Part of a small language model's weights: vocabulary 4096, LayerNorm before each block.
MLP neurons of a small language model. Each row is named by its layer, matrix (up: input weights; down: output weights) and neuron, and shows model dimensions 16-111. Each number is 128 + 32 x the weight over its row's rms, rounded and kept within 0 to 255. Numbers have three digits each.
After each neuron's rows, "fires in" lists the words (lower case) most often at its 100 highest values on Wikipedia text that the model never trained on. A number after a token or word is its count.

L3.up669:129134158126090087155146129132130157173151108125119092130152194045136074172072161037122092133128095151085156136198118116115142108120104117147073111131156160169138145150130070143148117120139119083110178124114075129150123150148103164110117153124154111105096168195097111101089104132156075145
L3.down669:173127135102106148190171155187083232113143114182125155189126128049095091164130170116103075142092108122139124125135126156133088150138081180094106172123096152115134133121120120134141077132151133155103098160212142119186157097140097105178103158076169172192131133072154066093143114143089097141
fires in: "s" 67, "his" 9, "the" 8, "hispanic" 4

L2.up364:140119140145241121116120163110160129101125131079170101115125084137149093136136121060110105148116102150126057128120104111119160110135091150109093127107134139081100122103165176155101124169157142135108194063183105144137124141109094081177133161114182141217099171117113078092157123181140141130
L2.down364:102113124106162102086122178170128123110093122153192092105111152085091094102184172119093096120161113071120115144126118141101202106123133169114130092085106133109109151132063105117090085157103144080082139156132202139086138101114130082097120165150108130133081191101103154162160042141158141092
fires in: "is" 37, "was" 11, "are" 10, "were" 9, "as" 7, "all" 7

L4.up318:116116125132070142135130193121128128132147126147110144103164061125157120185083105149136132114102151141162089115100088135101158066140066152095153164121088167161188147109122121162085167066132087165118079095118104131172089109179102076132142123130123147136162171090146098143151098144089200135
L4.down318:159079111103123056133114017132103092069165126127195170094095133205165154100159161156125160093098110093102093100132098130200147114157084136174175104149150106121111103157126101120095145145152128158062143108124173138156121146129118123143099119090166149177107173170081124160143173172137108119
fires in: "it" 46, "such" 15, "known" 12, "architect" 4

L4.up4:132138143111115124102135128107117179089137147081192099140137159173127085169070126118132156156158118103130159134115068137099166085133096134146162118146036150103133194146109159184137083092159121169139054101111184146177125056130085104148144140119099109150123172152142121083135093200111133125
L4.down4:162097143126075150139156161087193165084172092201171111071118143134103121090151101143111084070129110149172124150167102111162086163117107163084132152132155098070120106145128214175156142133185177074133099174096176161119134152095136142104114131154198118151091126084108122146127106169159093140
fires in: "and" 100

L3.up323:109119141095100154155102165148125113129180142143122131120158117150159100135081051088127067104117150133162186139106111134112118152145116051088155141105099183151088138222103199102119098177139077106156116171071142116106114135176171090085110113189134087104167117078117137103153126165158163140
L3.down323:101194135028165100152121125187140070155154091197101096157164114184123114102061121140113143109140170085126124139144104163132137139099101131112090140143124061115082121140172149096082115144120117108167111171118140127177160141161135096112149102172092088056126118103126214064150073196096151165
fires in: "and" 70, "prime" 8

L3.up666:128179120134177076137104141041080126123131070067036120185076135162141136123131064151178193153175143132091100076071125110117124067171125140161137154108121145165145135088107132123108124107070069118139118171156096122146097134134112134160102103129137074154087110218151107110106155144210160146
L3.down666:148142093035101083139112154130125100133122108103167162144120156084138107089129153142089170203174163120162102118109169132108160143177101147208114112078113156168137117086141163179132085119105066155087089084125098130124103139150093123166061107163144112162131095123116128174176160163205107073
fires in: "would" 16, "can" 13, "who" 8, "will" 7, "we" 7, "may" 4

L10.up417:129123144062098117132173142090111136131133116106094169122109102147060093154159151170162149076131117135142105139116133105150126172056106089130153133128116108154111098120175164119096089190098190150192140106124132123185160091098096140144104115118142154103193111108154111133116158154092121144
L10.down417:198124120117129094124102123095093112109184090149056189141165105114132124116109120135175119142139117110160127181134084182161160100136136137170140087133120097112066083139113080157141193143142148127121125102080095114135158106143139123185164144155192181138059153181081125081109130159144068166
fires in: "well" 19, "such" 18, "known" 16, "served" 6, "serves" 5, "appointed" 5

L2.up748:138128117159103125136053175114146162127160154122147064182127163177080134068102110106148149099128099062142140169158130050069148182163160111105176180087136119163127175065141097117089167101108123136143137123139149200113141135157158073093133171136153133153061197180127067101084124132152140129
L2.down748:065131148116155142138162117131135139162144173151099077115089160126119093140131115202143084131132133165190098130101137064099141096135126100085126136127151116129121177099144108151182119122153123142140100071086171097116227142061100101134126173098175158129127173124105132127097112161112164107
fires in: "game" 33, "games" 12, "programs" 6, "programming" 6, "program" 4

L2.up538:110130109110082099133061182125121142144148080152147157147126082145086168117117125139128118090153136189109108168122086115126155111173153133118147155154125162104111134147073131115117104090098102072137090147135121079167111096169153137107121110163105080149112205136112208098121109153086137107
L2.down538:121163155120152143115133149107079148157123149156184166094093084128047159183103136131148124130092125127085162088120215095167151136162083140130080171153143152120081138120105131102163127145087090130103124089122118130103088086138204116141128146163135097132132080088182163161156146140076093146
fires in: "american" 34, "california" 12, "navy" 11, "texas" 6, "s" 5

L4.up716:119173131154213120091095119111158155157163105139150092143166149126135169148114119073124105126140118140158091149099096096120127117139082163154158120115184100147128101139172055117015102166152129071157183149140094100093101180136182114155188099179118139146128129132139107102142125105125135137
L4.down716:143188094082212159129102145165131156148129102125104111122137097103166129141112100134098193129077127110117097155085058166125140143164176166110118137114162163148125144129147037126157125132099112093128170082149093123123149097051159128144163181201113140166170067136160136115109127083116116071
fires in: "but" 25, "as" 18, "where" 12, "and" 11, "which" 11, "so" 5

L8.up106:098228151167149141121072153127167118143079146152087127196136181145118179134194142102095147095097130137140157120123082124153136128152067100104145106152119093164122147127175162146106124143165121107124129174168138130113111134177129120104154071079134129126058137152085116095184166099120159149
L8.down106:128196154152140139175142105139099119144084185112077106122149131132175196115135123124124180182127095067149136164101138165119140159146092109118104116169132149121141087133065135144118080078058198093164087147123081121142071084154136143138084116100120161127079173153128157162138139146109101104
fires in: "to" 58, "would" 9, "also" 5, "could" 5

L2.up610:114155110158151158109095137100123143113102147087148115146136134064060085136144133104160090081127118159156124096087107134120088086126071100128213123165175079174096108145166113122127173154096105142096095167166157124136153086054128141094168192135172131136179181168152185079073102177165079134
L2.down610:111114127107179117099078149125107184179062114144172179164112141211139147170138169172106151092075145102165153062132144152132170092174135192182155127164101112138125124159085142188123106160129149129094085064123147160106093164146134140110076129151125127143119069127131073207140089096125151109
fires in: "to" 62, "from" 15

L8.up500:088087143128153174205133186185130119120120083115148137126087152191111087133136161161125201162139093175097123116121068119115090098153141148130125172088093084111097176148145133169161171158150113132127097110156140123099113132123104086139138168224075150036115132104143137155038132102116114115
L8.down500:150133176139133163145150102121142167110140119184209116182097161141127137141087111051093117036078163113161120091157092130173103172115104112143166073121112131119188092155122092109124132164145108133141089115146115140177156081122109109152098112112073102111145120179133101045143098062158156192
fires in: "of" 49, "former" 14, "other" 4, "the" 4

L4.up761:116124147129147138137123094080126092114165147120151142088115160160117121093118094153092092125135133079136127117143082125171126131153140118093115128088163115148063097101163132134124190173125127104118149117110135085112149132140109202083139119147184181093046159158127072096121116138196119168
L4.down761:087086153117135119142120109125165168163118105160113150108162108086197107136188097155131078139109171098161136116192140177136087082134098119177152122150103131130130167152131134126153177123140111183065077109047157176165134090110095220081072157183147121134118138146114189127090101142152140125
fires in: "on" 19, "by" 9, "member" 8, "given" 5, "at" 5, "married" 4

L2.up640:084120084202122078185176138099080154138160132190150081111113125175148142134148090116099114177180147111148141147120090111125152135136167083231150133142157113115083068120174165111110164103095112117181156122153138141117134146117101129140164177154055093100105144118175165108049177127026128101
L2.down640:167126140140139137122074150104197142121122117194149143091153183122113097097133173062166092119100107156118130152106126138141157131095095127061061172106121161068150090114071104164138118110189194139138177204198118107121121158084170116125121164153168096107103116132084106117054114085064154115
fires in: "no" 18, "most" 12, "where" 9, "any" 9, "there" 7, "as" 7

L3.up285:134166154122137158079188097187045105139162083192112107097150093141132109157133086113113168112144122069147102139164150082189181105111133093088114108172163154130132080087159117104102143140090193134114144127163162098095150135077139112131214090144115122104172080089118145107119119112151120159
L3.down285:081180161092168174168093163130153141108102108175138137143139110124179146101164168136177110164147154181109173150081048150110162106139115141087156090194155173136127159093101077140121125124134192181140132167119136104105132142132151124104110136170162080164160096169140125100116159103145202138
fires in: "that" 42, "a" 13, "where" 6

L4.up718:200206191111160217178058124091124136109180117173122156172144151133099131100117088105099114102100091133112105089109080108127146172064142160164083107097147090126084130107184089187072145169104140119084149138109145126153093150109151147112158102142136143081093125136124124084148055141135118171
L4.down718:163156086130178211160110170110113174110121090195106149145158128118189148087099168095116149158111126113175113185138075132161138166118095154159126132120140141114176166111109065127116138145104099109181120136175058132166095096099130128089095164114118096147107110118161134099073126147095133126
fires in: "with" 67, "for" 20

L6.up643:094122101102113137179082168152161125149158116160084143133139091177077119119176166137086183089145111081075137092076134124180138134213132103150093146152157113172173131092219107105103146063176128124120117141091138136133117130151128129084162109126142135075158083140132098109158095162165139115
L6.down643:073122105112136099114120115091209135174144124109096074143124169157120097113185167106101166114166096112070172054149128136142097127179100089180136115207153107158131161088139147070097172094178125116109102140143124177123111111122131106107198191142113151110110085116086030111161103080151096152
fires in: "an" 95

L2.up367:187069161122160159132115107096104110098097114114135096162144155182110107116065128069069133100086100098186131130115148081122107180137118096147126115183127108168150175172162109102136137082137098105123194169159077108124189169109126170097131137151124118102125138127096088079089137116056119094
L2.down367:075125127103087116137152171122131078155183109153173157083068100106106127176167135144182115124077153123134112093139123111070107119160128141103142117106118141081126091079158169188131121148197113130073085044100137132173084114132167094158143103119093159165147110146170127109140122119205135163
fires in: "name" 22, "in" 19, "type" 8, "ferencváros" 4

L4.up542:091161122092213076159078109135138114133063147131147098097102125149115125134066111152152170142057108152164060140090097086085136139170155217165199174123147109162119146095129121167155097104122149115173148085148144107074105127114164103173170130172108088126138093157122141158151142164122072098
L4.down542:128144178073133124115097098101142105138081153176129154155158169132089141098112131196105151161087129085163105127184106118133136117151132099126120115180110133101103056114147180167117172122140130137136058135174126079058089172097111192169039078134145157140155126125148067165134098102121155118
fires in: "to" 37, "of" 25, "and" 6, "day" 5, "century" 4

L10.up400:088171150126176150093116133126125093128191113111122121155140136094148093131099169128158086115107187142206133135135150109135133145129105164145113169152102135101181147149166153176160153164146125095168186142123133121110127115089065174130126192120158073125132144072201085132109108152102082053
L10.down400:160153093107092106143146156113179057154139087113147159153118129138102184120100120123131118121165138103129079084142082149135143104100133075089156176109142179119111142110086145168105149134135132146137086137174131129080122134203165163156154111146140165154136152164093152149131150122122137159
fires in: "at" 34, "in" 15, "won" 9, "near" 7, "with" 4

L3.up682:116152125082108109080136091133075082130117122114134107068116162106143147135133113172137160158118140129164143156184127101173126102170112105095124147099129143173086198169120115128137139140126134105139134218126100110082161168162144109209131098171120150010171093141142099084178163136138148146
L3.down682:158195103092133113084108106130074161120166161086113107127169161104138123094169093090120194110168151116095130098096087125124095098126093154175153098152134104159125200159172115072132118126163122142164125152094184160153110119109147088141146131247150114123188116173144099123126158145160082168
fires in: "and" 87

L8.up394:129083117080145165181130166088127104118168164200129109109099161140079086158186150156074149197137173122130139126102072071105109076194120106114118140214098169176140112159195134075129196080109135128114110148124124133083101135156149142090163164131118127112163072142091122148160090099138097107
L8.down394:129146151148103131127093099185175093153131138152124094164135077112159097114151152146104107131103120110096170089156181090110094117133099132174096115208128138176104178098137100131102103090108147176097134186079126101080096085115135134146104180115088083161150114144184113204187121039150105124
fires in: "an" 95

L2.up231:117171095183170194122143124143149104152150171151118172131034118101190172050132139121117114069110149094151097112147149149177082139110095143116163125140161126146137110184152125102107147171112140174142170109173102126138092097115128074125134128138150109179135092114128236092149101069075085097
L2.down231:166121119067109101147142094099176188129051112152160148117064102179132149241135105141105086163167126097167144117116129086113094125128133099174140157106213117168128121127135142124123178090127125170153082113117146097143138103183106139060139135127185120117055159112073152168138113104123118149
fires in: "from" 64, "at" 16

L6.up264:108207120090120106119135056136166073123100130132153169094136124181043109119116168136141141220124100155113141112090118133136122183159169158128148141110124123196096169125182177117121110074113098122108105178117094106151104099138130053145183148146091068130086084097111135144170100090189148087
L6.down264:102082160134148181109094133175161109150166127112155128134155188057144101135145144150116119126152163136177104119117088064138156135082112165100132082098133081077114132118143170108140115163143180134093148179046146156093144149163136148164152066111152188095129197160131101120162123131092113085
fires in: "of" 70, "to" 9, "that" 5

L6.up605:104155102135183157143122179169116125155142158103124134117113154145088099125103143119163107122202130170115132169114066158042182153136179116140118140133137118089128098088084109118150117154178114087136164087115134094109185139137163120146193133113181140114050139126119173127209162086114085193
L6.down605:156045139133121164106115100145152160140128110104201118179110121187099141128117198129080136150116136096113172113129148148147111122148085123162154128078094195231118125089145126112192156152139116102124089138159088144141042154071048125120073150127119179104129092140106093152143100135124161200
fires in: "as" 40, "him" 9, "his" 8, "became" 6

L3.up367:140181123159130119108132091127128159222165116168147134091156134057160188148179111089113152080145144091088095082131096185097171085115150082157140159123110081152177106100121137167120082139094120082085145145060145135147136189102173168081156097174158148121093111092148124098119083113122155187
L3.down367:088155113207122175107067142160094100148147141124116098096145125078100132138187153113112152084113176121136176135132114139178086120123103155156095106112165171100175140122131106137132113147089153093122148111044176185182077109157135113103126095161167114131036094149096129133121079082211144165
fires in: "for" 71, "forced" 7

L2.up583:156143086172121143157136103164074134129154140111104067141161109159112103076115129124083116144123137101109124180162145101110133117100143118068139133136061118151143107137140136111123115118126119168170154108088142165139147096127071164092158119147212112149162041128122100100156107179094085102
L2.down583:113176106076064208154149080091145175118127163125170132130127102115128153118114105115170156112213145179070141152104147122100148122091137178118145103194106128139164103138167153104120145154079109133141179118172114115099119068211130108046133106117125073124093113173155157071144143126098165068
fires in: "a" 26, "1" 9, "2" 7, "3" 5, "4" 4, "0" 4

L8.up661:121173111162201084121094156165092253069169100103162142160159145196147062130144145125131153112112142150149113155085085162156106114134082103122094121169129100117120142109187180172113152159127077117179177176116179111180098077090172108123152118094077085161113130126125176105122091119149134162
L8.down661:124107120133129123168161056083126156083135123099236151107135092128118097154181107120088097134080124114141132117165135112104122129172103133142156169103151206122134116137131132094180127143133133100079171161104106150144176138070154136145120154162132126116112174127101147155127133084134186128
fires in: "and" 74, "or" 17, "all" 4

L3.up617:093234127116160147159137086156085095134094150128106113128158116172144155130162181153150132092136148126154117157119129181105140097151151139067124127174191104138097124096105140154161158144082186144120122137141158100088146164092055132182113109142163150100122114133050213097120117136096165131
L3.down617:086172132088135089135128159203152085136250160108172116121115089129142109117173154143148154120146123131169070125127079145123107135180079141113188136187127134125172067101117096095111141105100144112166056111165183136085121170102158061135135114136144117141170113152045116059114081148105130137
fires in: "that" 82, "both" 7, "either" 5

L6.up562:178169150144146179108132168073140125133110096121139114051171122167056096062153146128090183122123115087148129210128104156103086146128093117155173118094114078149174127147207184167124111149152103084149188146138130151116151168146143158122173143219151165105151113150129089103126139177099152196
L6.down562:073062172157141128162142121155147070162181111174154096160118170140205124165142118177109108131098141152154127091117071136121135108086084101077114096212130141107173127158095112127129152060161140168090097143141140102175141115115165141134092142088114153103176139107183114089146120086134126087
fires in: "by" 27, "the" 21, "to" 8, "of" 6, "and" 6

L6.up369:106093164112108084128176168132112157152091129148196114085140187102141097075124089115165112076185145145215153134114132114076120148124066151131150117112140128102083125069101075107087159089141107166126152091128158100100137142118086139111232086087153133111091137103078177102105102146147131163
L6.down369:119142082109183105134161112047156074125149185157174102097093116170142090088134135189068086113144165141156177197141112136109158112147126067099118104165068144112112148153131092130128115139113195142127165130070144157127087079109196122130072157135125158174163079119092087090167121141141120121
fires in: "on" 47, "in" 16, "at" 5

L4.up35:049146145157153068151156159108120102140130088097163181114089102175150206131101128083080138102143168117170095123101124115139151160124135143086130124146110162087107153155147112101047115134077097111173142174138128082085142113139183126160125177158063114088141093074099148076124147146139125175
L4.down35:105189153156129195081121140154102119102129093147133128097185108091144115196148145103129137091114091082137141139125131092090097115150169099115102068131185175153130145127138074100155078160164185113119161112136172151094097057100121092153167135128138155120145147127158058187110117099024130083
fires in: "also" 35, "then" 8, "as" 8, "is" 8, "so" 7, "often" 6

L2.up528:190182102181137154161075153108090181099099099128115180161092137140129111110078051110096107122165175122095069210157145102099152182191144152111124132178148162104205176101099091122107150162169116089091129064133091109151114150075145164080157133108123090142098108126134121096122129161087173086
L2.down528:110055140080167105177100135118106136205044161159138185206123083137120112134172115068097137126093158119133052157163142109105103096071102127074115179142083146130122176134119092153129097180165132167141170128069150120138126159100161195106154146087118127114132070092122145159132165135093205141
fires in: "game" 11, "season" 11, "football" 10, "games" 9, "match" 7, "event" 6

L3.up200:178118137102136182170172167095115102124132157112158113082102186133120045111119146154102102132124063160131111084086139123103127174136112130142076119124078117159115138117155175175161124130168108175105126135126172158106131123139143202164134113157196099092050172152116149118114100133072106165
L3.down200:159140126172093105125127179111138172150177106149145135128096173099187063066089172117189109104131103108148122107104081119164140148183130117113132137132165142118122170105124142168176122108159133165129102113161156134116179131099099095128162171095106113177182113190133140140113099192060099138
fires in: "in" 55, "of" 20, "for" 6, "order" 5, "from" 4

L6.up222:093134103101136094112109173135137212122119144118068127147187090130122186144083148195119125104078152101156182123108061152138136142221086164196132136100099122116092119129110104112149067094112075122152125151153143079095077130120169143172114140159140097110123111126148129128110149121170154136
L6.down222:114117157107124084107101095075121142089115128085128174112121178102137144108142132156163092095181091139089130115080100142101168057193137093134134141130163144084142168135092124099164172198124073066125120153147167123122120128150121098122179154106181157114045130158152094140115100120162139178
fires in: "the" 67, "no" 5

L8.up702:101146130209164148102100086146138081155117057106117167117091185096164152103148133138142139118140129098124161087074128119128110088169105113129142097058106085186127126133148137115094137123155132169097106137106135112113157135175126142162134133217143170135066128123112172116085131163149146083
L8.down702:182138101157119135149083136070083156107153225095152133103075115126142090137106122117141118163094176124166179104117124165123065125120121154147086115116152123100157163106060117158113086144137133119130128171097163142091054070133111110059134116117130118091082163190114142111109131122095150133
fires in: "on" 32, "in" 13, "ccp" 5

L3.up2:177129137143095176147150118159124148115162181127120128101148142149094080106134066083090184169136114139074124158171137107124152087117110110092135171080047177131169080115152082177133098121164161117141183113100172130143121205105065122071126133138179107128133096140157150105103077146123154145
L3.down2:134110088148119096078131181161096105137108059143133152119136163142121128087080154070142104121142098152157162159109099117111123115138119162147114110126162144108122149155078098179104107108189161130131116161099109164156121126153126111120120168124142136159073105138136108087158092100157083192
fires in: "in" 30, "after" 11, "for" 9, "by" 7, "during" 6

L8.up733:085106126206081180179124134128193130148145077154124114130153123116149103157146165148091195115135122144117150115100120143120094142176156125153129120180118027109075164066162171094122088116144154126092134135140122136117151161201129163139170188064103097123123122134129158101138079089162072143
L8.down733:070093136161082171137132126049158146151065124125107112130095097163122113129130117109103179123120142092104126131142132109114121118144104156116204130162146140126157164145081163098122121124137153140151080162142109181131173151152121157130133203120083089101120115125144101105099131148096118121
fires in: "an" 91

L3.up73:115173110163181114138082069076183128171151117182072125157171132136121133188137081099076093125135133108154110134121149206168109174107087148089104162134174088141169161144206110178137114179128134070049156158127142156190068126103126168088141122079158103125116101173161129160179099163096077150
L3.down73:156097064110136153098103046158104112150116098148073144100140095206073171096122181105099160162130131156155083149108107127102091170094091159144142123110106148102118100127159091166148113214088078120167123093131125117150140082150144148160122096168133127106120092178132080103188153139157142148
fires in: "by" 71, "with" 6, "code" 4

L6.up500:145114087202133092166114105168111049151136150108130145136120152126156175067075148183146156120112068120201148120131144179101164133117148134141108163088153099086144124128154123079131109110109107124125180135143130127088141102093116046097144119102155130196066157163142148141107128172136098115
L6.down500:129135202058130114146182117154170116114085118078137099153134164113171089133089125092074165111110147145092127097118093096126123125141134091159074156106172105092119132085067088122119190105131131160121111115175160137170099134179143104171089183079158159189139128093164088112087142141107099126
fires in: "of" 42, "in" 10

L2.up554:168177068086140157157089146101085160185111095162145130097121133131081087187150145104146189142139142194147130123130151132135099152127111144074131127105078169093123164077108106152137152148149132149071111143059155129124128146132105071078150113129177105107140122080103105127085070149103148088
L2.down554:137162134127096127135110151136081178107156102187123139109134148121157116146132128098122147141117170120132068134127117152136106130174149099090161131102135180096103126083141203120102100127112095084090073129111166134108135152127144093175174167057102097128150210109133082159079138182111121156
fires in: "this" 30, "it" 14, "the" 11, "these" 9

L4.up688:066113074127110116129150166110139080128141162092111135135133155189125162167191118160135155094117139103135181159103153218154137147173102077119143140076060130110101133153190132109063104143168166081140146146090149082124203166108174102103077106135100136105165085099099164079117122169143134112
L4.down688:154151131114190151175140102176102138158119131192136133147156116138200108128152173118131119072072113074159156117123145155135121167130117143130123102090109067101098161174099138114172150205089073140167143063092120094120178054156138144115122159087131141062120093139130093119112124175125127154
fires in: "as" 29, "also" 12, "is" 11, "then" 5, "often" 4

L4.up66:071136154089131110130159114152131148184154101122126143155067096138108116117175134138132172172119117051189137114185142176169121118158068115093140127097118164187115107145123106159060147131147088146128137093106158114141133115102103154125111148130076131096098140103133175104084175168135203135
L4.down66:173124071168122173110114129108089148141147124141134091157123126088184109103202180089145141096097185110140140159134150111185191148118121112046064081142170150137091115133190139109117132123157151202099195187096139162086101155129077167109110122125146127154100200145139096104153108123094144067
fires in: "in" 32, "when" 11, "as" 10, "while" 9, "by" 6

L6.up568:141107112139078098116122112114130100090071100120096113173138072153099137147175142164129140126083167078178168138158114083105148167145144126160102200130143132126174132110164213119088124136155116150142082155117080105088118110114119141144173101139143154079061100073129151112129100109149096124
L6.down568:137159153197153099159193157154124126150108102117113097153151130129113137131162074053114132118123150141134108107111105101106136149129040149100139118139107093201082115132154210159148148131100164185096099116134079135048098151070171172130144096094137138109084110169151110084118107158147079112
fires in: "in" 64, "of" 9, "during" 6

L2.up646:125119142174148132125094146049126130107084120161118140126100099151079079152117145077193136090107112125097127131198141104077198125142134103127119132089068107150140173118134150127151148133133141067140074142025109153123119122180116093154162165150121066129090130103152132122122078154127128098
L2.down646:133131108150131104130083178104129091136122112123129094141136121126086112147077123145150189079118169169106088121175078131133147109122115079144127126150081092079097139119141205114184143168150117097096088146020123156086118090132144080124148154178140154106134124131106071123109142156122071127
fires in: "central" 13, "eastern" 10, "western" 10, "southern" 9, "northern" 8, "atlas" 5

L2.up236:118170130090158120109159093072174119075140086102109129153093095129131165168211115094139166111150127163096217148079110138157085085089130146096102149087119114153101117129152134126167105116092110161080112118177125146102082162119100126116132208154059129119111140216138133140187097106169132179
L2.down236:161186067148150083118162162148082137180091125126114043112140133125153143109106093117145076149165044132116081133111095138113101134123119164124174099087132135113206081157118098104145106180105096132152136119134142112140134096104142129130164133122136140069106134096167165149115126183161156057
fires in: "can" 38, "will" 17, "may" 10, "would" 10, "could" 5

L8.up65:112097118166126166154115115146166107136114176177129086128122169191157135078087075149130135137104109157138154087159088125126130129148062111115140129071103116135171166097125115113115134166139139135152176169147095074087171140104128159124131117133117164137124136156141157034070112189132143137
L8.down65:132122150104118107087141109100159144161124164128128109146120085107141129130096079167140140193101102138163088124127128127078123155110128120126202138109142084114100183184121169104127115140134158174122153139154171105146087154080145130084146092082145157117159146163089147118134130085151107085
fires in: "in" 36, "on" 17

L2.up657:115160162050152157126126122146104124135137113182128102183100143152173129156120085080128093129113092124138122114097156139128168173093160170084176133164150103170102125121151128154069218117145215126131153141170102104087176084112119094147170128099136142122127183121096139071075143127043127121
L2.down657:191155091103163112167127102131122144126130115202103107139145166174172137127140104125120101123139173136123099146112126151118104113113191118092167048093156155162128110152123106099054179134162161141136192134118103075054181156160094148084142112133118115124174119095082090086103135083069137091
fires in: "since" 23, "as" 22, "that" 22, "because" 15, "until" 14

L10.up60:110126101171133118135141132091088041140072161109178192114121168085086134110121118153197122119125138117190100183125111114120094150113161103082137147110122113124149127090077125054122148133146084171158099093147102104094104156076120190063143087074185112148141100166113154108160168166180157148
L10.down60:146148152179164071120171183095206138105117136145189146156148069086118165117138091096161120110094087110129112130163149151149106117126149161152121132134116140148055093096148174092141125176106112103078104177110161155055118128069093119064108091152146125152123128146104138129126116143147101112
fires in: "in" 91

L4.up108:130154142152165092127124130198105148104145105110087181200111178115160064141138132200128117101093151089164078127148102124099148154125153112120150175135127091146145132076158149140083125129137183162145112188115140141057109201171113092093201145155135155081059130130135132113125137157170104153
L4.down108:141103149132120101136197094080099141098111107159085117140153104179110163186215147104108145142105119137181130070110129207117078134143103068163142135176151105180103168117126178170047126153168083136093171071111118113119128048120158130101092143161148126137154092156097046147106086136115175118
fires in: "of" 54, "1999" 5, "uprising" 4

L4.up363:092116148157169150160169130076066149145145139098107165083119112133097128061160080115126152090081167106160073124146104153194128155103134114107129113079165073127155086136166153142107187151195045119189129076081192112149130122141165148118132161139111105116083175152117174088124115166117138108
L4.down363:128151106145110169143095081140115201148094140180071088122196167081202081131123076122200139112123114101181134147163147158156122118158127112064146097105151141102058163154138136137170176191168171166111142138150093127165122096111144107127112118094150048127147094112127107107132115192141100118
fires in: "and" 25, "in" 22, "as" 17, "by" 7, "when" 6

L6.up346:098104142119093081168148085128052110111093140103125158080158128198121145072166152153173129147142075134147166147146107106063146143153088160086126150188113126086070078077108104154128145093127035142178167137124129127116116159089103181109092091143169145111145094113156138109084083155156106124
L6.down346:064169080083084142119131143155060123094119138111112145171131193056179132099143141149148135117134113133155097088071162092109074107138124115114133191118100044133117145085119099179093129132144101124086144121160102123086142085134179191160118120178153176145062118076126083116170110187119163111
fires in: "of" 56, "unit" 12, "thor" 5, "ahrar" 4

L2.up490:087176110103151158149106177135138138116098149104149131114123133084134086128121093152137172117163124110155047067132163136111157150119117128118137107149168120070100160075117127140127153107185174170117148153163108126099166100124127131164166141161111128153145158111127188130192183169134129164
L2.down490:142135127142122156164128125091159134133133081147120211177094180106166100154160129099068139161185162123063160169165166170105187160040140107107104160131092105160108096088142126095136124182137123176103093144174170122154167157116119100164096127131132124134092146152116110106149151182142114133
fires in: "the" 25, "a" 13, "him" 8, "his" 7, "city" 4

L2.up88:134142105167145137120072153107166142075136103155135124131133139127107103132157151109108189057127081091104143109105083087085116082164146132149126124112132164103051118153128118052186098179110016148099095086172168130141107107178124159113114099139183145159083189137121116089071124161085142133
L2.down88:067116152124181107159086167088055169157109122113099166127104186133186120136099077127072164201139056119182142078109072220160103100156114165158156106123105137149114101127056101201132138153079090121122152080123094127154100131159120206114081140154116073159053113101161149189147133122157157116
fires in: "with" 25, "can" 12, "may" 11, "to" 6, "they" 6

L3.up551:115162132135161139145119096120118179150115122118155121117136142131092154152129095096121174095089129092125085067093082145105174140083191124161091092107189115115149074147137061091101082127128132143098166050123112187167125156170117221119178117177152136203168119131172118124139103103106121160
L3.down551:122111116145131160168109114141088177136107141145137154170118141197146135131130110114087180147104112083122139166141136120154122145091086134139121134044083121118200137118141107147108105119093126156123146134158118123178151085158152158148082114121124083138140138161138127068180194094149068099
fires in: "where" 19, "with" 14, "when" 13, "a" 8, "to" 7, "which" 6

L3.up326:151200119147176114140112115089135201185136123152067110171180050150085182182156188159099142101116112223131139132113077099118142138136081125126050121109160146104110137151175120084127131096122126088107081144132094129137087097123133125159136121144098100122122166152127124102085149103105100109
L3.down326:126120118116096104101095182151125179123097089177133142110096108100083109148131126103124137151128119154145124110198112108141097154159135140123074142097117148065121134166126161115114120132157154117120102123148130111165143142125109102161094129100126102068163119119196058168093051112138127130
fires in: "the" 79, "s" 7, "federal" 4